MLP neurons of a small language model. Each row is named by its layer, matrix (up: input weights; down: output weights) and neuron, and shows model dimensions 80-143. Each number is 200 + 30 x the weight over its row's rms, rounded and kept within 0 to 999.
After each neuron's rows, "fires in" lists the words (lower case) most often at its 100 highest values on Wikipedia text that the model never trained on. A number after a token or word is its count.

L5.up442,278,220,165,210,192,161,192,170,188,226,191,185,192,241,186,230,196,185,201,128,200,160,203,219,223,226,169,228,163,197,196,266,128,229,232,201,174,193,209,208,179,178,206,154,185,201,171,201,249,238,163,163,155,178,166,247,231,117,135,184,234,204,190,224
L5.down442,151,153,249,149,194,182,233,179,161,225,219,175,220,189,192,177,214,202,209,244,236,169,161,214,179,191,212,194,228,151,198,192,217,163,192,191,212,179,202,170,245,245,170,264,212,257,228,215,165,187,219,284,253,214,260,177,194,200,253,222,165,204,167,165
fires in: "of" 15, "these" 13, "between" 12, "into" 7, "originally" 4, "him" 4

L2.up158,211,222,228,217,257,182,177,198,177,187,225,213,217,201,198,186,213,261,119,206,182,224,230,210,189,231,217,222,232,164,218,206,188,183,201,206,186,220,179,156,129,190,155,216,172,206,178,187,163,215,143,210,188,177,205,215,193,165,242,207,187,232,192,207
L2.down158,174,216,192,195,181,235,221,241,264,237,191,198,184,197,162,174,170,244,229,163,216,200,167,191,224,203,182,189,206,163,144,205,160,211,232,207,207,237,238,205,196,115,166,243,223,213,172,223,215,220,212,205,256,197,168,221,196,230,209,153,222,203,188,171
fires in: "squadron" 19, "n" 15, "squadrons" 8, "hard" 6, "prix" 5, "placed" 5

L4.up346,204,118,210,173,162,175,169,175,167,262,190,185,235,226,140,228,204,169,217,203,191,139,247,198,223,274,213,177,202,195,180,211,229,156,215,193,171,162,160,166,196,138,232,243,214,172,239,212,239,235,231,140,190,217,224,182,162,179,198,180,186,225,244,272
L4.down346,206,215,201,206,260,185,156,221,206,189,220,192,190,182,255,153,188,211,213,166,196,252,156,221,184,181,204,172,144,192,228,202,173,206,233,209,155,194,269,250,222,166,177,119,168,227,150,208,132,229,171,224,187,206,159,174,187,210,201,224,133,161,177,197
fires in: "when" 16, "although" 11, "later" 11, "while" 8, "older" 5

L7.up10,207,196,208,163,179,222,190,216,205,219,193,200,191,189,179,237,200,231,170,213,174,235,179,159,226,193,153,190,184,260,195,134,259,170,198,215,266,241,215,144,238,178,241,220,157,226,149,218,231,240,197,203,213,236,113,199,216,151,193,213,205,228,163,201
L7.down10,204,163,186,206,190,183,185,124,215,244,213,198,207,200,246,186,199,193,169,226,209,186,184,203,243,190,148,163,184,164,205,156,212,196,181,202,170,158,191,149,221,229,194,176,212,201,218,185,173,167,240,115,213,228,217,212,185,246,171,215,203,183,265,164
fires in: "the" 49, "s" 9, "they" 5, "size" 5

L2.up82,202,245,238,176,187,193,154,174,227,245,168,206,175,169,182,227,177,186,214,183,169,192,238,193,208,205,171,196,216,183,167,201,236,177,205,197,199,257,256,185,177,203,169,169,232,252,167,178,222,188,197,174,203,164,170,226,187,153,170,205,190,223,300,201
L2.down82,167,177,199,143,166,127,198,195,174,173,220,234,188,177,176,189,201,241,203,193,254,244,164,213,195,186,198,188,188,249,222,240,190,224,165,195,222,193,212,183,170,229,197,230,236,232,215,211,214,165,197,223,203,239,189,194,250,211,220,170,194,191,184,214
fires in: "at" 53, "during" 9, "without" 8, "within" 7, "throughout" 5, "in" 4

L7.up256,190,195,249,194,227,176,214,160,181,204,178,191,209,266,182,172,220,123,198,245,180,190,225,268,230,192,201,219,178,209,203,133,192,185,205,177,197,188,214,164,286,168,185,221,183,196,234,247,213,178,197,216,207,197,226,189,206,208,211,223,183,179,225,202
L7.down256,233,185,163,194,189,219,209,219,203,224,243,200,214,240,188,203,171,240,182,177,190,223,166,201,254,258,149,203,230,212,240,212,212,167,196,168,200,207,176,130,205,190,252,226,179,155,193,219,218,153,173,137,215,193,235,162,204,198,205,183,188,161,188,199
fires in: "the" 35, "an" 6, "then" 5, "they" 4

L2.up75,217,134,206,111,186,187,175,194,214,167,186,219,210,163,183,239,199,218,243,190,209,188,203,191,177,150,192,219,183,207,215,208,241,213,184,230,176,190,162,207,190,230,249,200,231,137,240,115,256,205,252,178,170,219,175,187,231,200,207,191,165,237,186,230
L2.down75,270,221,191,201,187,196,166,234,168,225,230,198,226,207,217,219,210,206,213,184,180,169,197,225,180,214,167,196,195,211,219,193,195,165,212,211,193,211,231,222,157,182,249,280,213,213,139,221,219,179,154,188,214,220,208,179,180,233,203,183,191,204,205,216
fires in: "national" 25, "chicago" 14, "athletics" 9, "athletic" 6, "legislative" 4, "nationality" 4

L2.up346,167,191,223,176,177,210,196,189,205,224,253,204,232,221,200,196,234,185,251,224,147,212,202,236,217,230,163,193,221,235,185,183,198,188,215,283,152,220,214,245,239,215,181,200,115,202,132,222,193,188,201,196,157,203,208,226,169,235,210,194,226,265,178,201
L2.down346,170,189,205,216,183,209,218,172,206,206,228,189,203,187,177,169,160,236,200,198,232,138,170,201,139,248,180,202,203,165,175,154,203,190,209,196,235,236,201,181,158,248,205,200,147,200,229,248,206,152,216,189,241,163,227,209,240,221,209,181,230,223,168,173
fires in: "more" 21, "party" 16, "found" 15, "million" 13, "founded" 9, "announced" 8

L4.up255,231,215,178,190,214,215,214,208,172,167,188,198,204,224,207,230,216,199,208,197,200,183,224,278,191,172,225,203,199,202,218,202,167,170,262,188,159,219,182,152,245,232,235,223,190,206,221,203,190,187,216,305,200,240,234,188,211,149,235,177,171,250,227,192
L4.down255,249,179,166,258,156,211,160,228,175,181,197,192,189,206,144,166,190,224,196,222,225,204,171,200,232,220,208,149,161,197,223,168,179,184,233,227,145,212,196,223,191,150,205,234,185,232,171,219,161,185,230,237,215,222,239,149,226,237,271,222,186,172,154,269
fires in: "of" 28, "started" 7, "finished" 6, "returned" 5, "knew" 4, "white" 4

L5.up56,201,184,262,224,184,243,206,212,239,173,126,228,188,241,161,180,189,195,225,209,236,217,212,198,209,203,229,177,171,245,241,209,200,217,163,169,153,208,234,204,186,158,195,222,175,253,195,264,194,192,249,211,223,182,197,204,144,188,163,164,204,214,201,170
L5.down56,206,178,205,248,168,199,250,189,230,152,182,135,160,195,269,167,164,223,194,195,250,189,216,214,203,162,182,229,197,188,177,216,216,189,193,217,235,203,197,259,172,169,186,240,201,175,190,217,195,235,170,226,219,205,169,202,172,229,208,220,178,179,221,196
fires in: "as" 30, "upon" 8, "historical" 6, "promoted" 5, "unanimous" 4, "entertainment" 4

L7.up44,186,178,151,229,178,231,212,210,267,236,223,197,216,167,239,222,191,217,278,173,248,241,214,189,129,185,163,228,198,245,161,199,185,204,181,179,211,221,219,209,217,180,191,203,185,249,221,180,161,155,248,237,192,159,256,181,205,226,222,192,234,198,169,179
L7.down44,173,194,186,187,155,189,239,230,205,170,196,215,215,189,239,187,176,227,223,186,238,227,169,166,184,144,168,177,141,210,191,227,181,178,221,229,219,141,205,198,208,183,254,188,252,212,241,230,164,220,186,180,231,180,206,241,195,235,131,215,181,213,152,175
fires in: "the" 28, "edwards" 7, "athletics" 7, "athletic" 5, "francisco" 4, "more" 4